Weights of a small GPT-style language model, trained from scratch on English Wikipedia.
Architecture: learned positions, tied embeddings.
MLP neurons of a small language model. Each row is named by its layer, matrix (down: output weights) and neuron, and shows model dimensions 0-95. Each number is 128 + 32 x the weight over its row's rms, rounded and kept within 0 to 255. Numbers have three digits each.
Before each neuron's rows, "raises" lists the tokens whose logits its output raises most directly, leaving later layers aside.

raises: " them", " it", " themselves", " him", " away"
L4.down1024:104128116143115093093095131183155135129137075086160171087146131146150094174113147101148143097166106153174099173193159184129112119123071127116089088117130094169190160137143117161127118115102132119122097112145071127101147089183125167123104122124116183114065104102125101178126099099163157109

raises: " by", ".", ",", " and", " of"
L4.down876:108151175099111113126124118153114144076158121155183182107070099071121151132103113212115155140139162133065137163138091115165087163080129137165135163145168129065144111083093066115122228137163110170143139146091108099181176111107167082093174107110095101157106207062122195125115136127081145091

raises: " successor", " sister", " brother", " cousin", " Emperor"
L4.down158:091173155187106092140116133155146152188130152109110143149120085113133108138132119173175085073161109109138134121098083111107120122120179152132134117100173116111150166139147076110096176149144100094123150092127150091112107129131110190124098177124142087113182151120083104136060159096123109118

raises: " he", " they", " she", " it", " there"
L4.down937:107185108109157104083077105174195131132087153097102121136129111125156118177134168159116138093108140063083149095117109091122134169109152124117087179161135143155102144143109116089117123160132075183105108120127116099122156137126140113100115148138132160179132153102160151074041124068173117107

raises: "s", "es", "les", "tes", "res"
L4.down405:080123142107121106154168164084127144117149156094141065119142142165152133098105094134174162135112138111149090108155148141106185175102109191169140112092110120124155153138036167043062089134158100092117101132185090145113089176122115119097120073182181106097166154112062138154125117098119126194

raises: "'", "-", ",", "e", "."
L4.down999:173134107133155112115153107157107138108125138096122133130121117121118149150126119109124120104128148124106163125159056138146122121153190141116144053170174117126237113105143148127172130107146106094090126152071131099111165116121117107053090103165109128123073110152096138110100099095151149123

raises: "ing", "izing", "ling", "ize", "ising"
L4.down649:156064159123132148119144145148090128130120110113107133142088125158126100075099155151075100129100175139107143117154111135141112180127095139110095137093118165153130112121164113141070108183074139095148148132097101152128122158201096117139068106108135141132125103043116148171120066170077134158

raises: " we", " it", " they", " he", " there"
L4.down177:130164157071152147101135135161171140071149152113138149170108177099136122150037143156115105130181117147081130124152089160149105073144176151150124102164141122107075074142117141113123099153112083118118153156091134127074117130100142130108086165177079153186166146164109093168092107101088229122

raises: "ed", "led", "d", "ped", "ized"
L4.down724:134183072150107138058157159128100122138126136152168138155115142114152149159128138153146084116142174073074080135123158170111074093085067106113158164137047130088110141117102104131103108152158123142159121111132163106128094150083095118104150110157106135210120106176172144130085171137111151141

raises: "?", ".", "\n", " although", "|"
L4.down247:046174176154128114140180150201145147067176135115097143098152221104140127100099080130091159120106108088175121121125080069102068167075177091097068159120108120115096142095167067130095081118111125107116119114147149094117089156174176117075123163149098132127088137130132095140132148161213093136

raises: " with", " With", "ally", " terms", "gram"
L4.down334:154173078122188108101105131100183168108126168146098152150159079112124198088115130182079100128128123122119087116162129152121139115150091123187090080138116101146121113150167098092136120154186113194104147081094129085111112186132103205163150118139169138116173171094124107107200174106170073081

raises: " July", " April", " June", " March", " February"
L4.down1388:108142118059174179097132171109106159101103106116108127152137135098164132084111127157127137110179123078130105165119164175193121168108113178180116175168167182140199200137156085137117071117144107113075194117146145167137127117128151136095159146082095132088131121106186153158196149090145161121

raises: " was", " would", " is", " came", " has"
L4.down607:087084095172104125092139175078158101081146099157130139063101114174209130148082139164146102086163089083111194165156189107086129136107135090118123107174186121124159053170146152146148112109115150125139185121122131124181137074124143118085092143143079094162101130135095153116130126148144113168

raises: " there", " each", " these", " it", " this"
L4.down1505:132190129164177098096098129137158161106162103118091130106167169103106130128102164163139187112133152083124135137164107157111104140089121199152146119126147144129136114151087055150133114093095145092100124107069159116099081166138131160109148142206068182159099096126116094140123168161197182098

raises: "5,000", "4,000", " 26,", " 24,", "0,000"
L4.down253:186120105092139120079143141094097141130161113110162146094091169149146144137164132044117150069064154124074152128136121142097118167184123116151200091126121136081165126113096099105157122170145182092099119168119138096148128164129140091116196119103145114107153088110122116120090132129078081100

raises: " themselves", " itself", "took", " them", "ify"
L4.down1435:075108126112111076154121130108126127130191057122120165085126134157133124106130141102165139114151099134149158118154185138086092182116070131110096134139087089155151112145081141107065085087114091134150114134136163128175060187167146141079091138151107147123127120084097141203102109098129140115

raises: " were", " was", " would", " could", " did"
L4.down1469:162092123187130111150207116127156147137140125144148071084092147091108112057062128119143100086142133150124115156144174117107156145128203120124128137154132139157154148136134105101125135145148138164182144177191150084200140076107092130152061169146141078089119113129112126087153087111063129233

raises: "ing", "izing", "id", "eng", "in"
L4.down133:095094135125100084114161146159111133064153147102134164149121191134134066165101110153130094133089134118167124076181124220130108102172150128151091107071128133126201140117129119133137151090117125145154169100105150127179132104168146127105139115176098167170132092097130144203116102206107157130

raises: " of", " use", " sale", "vo", " installation"
L4.down862:149064147095108099112109107173141133156125107091101143101134186090159196082130178133134134140189145114103144145129115177112090154119109131171129070108106155121068182142106129111104108096116126089131109085086124130140129155162140104150061084030109083113128144092146118145128134106141040126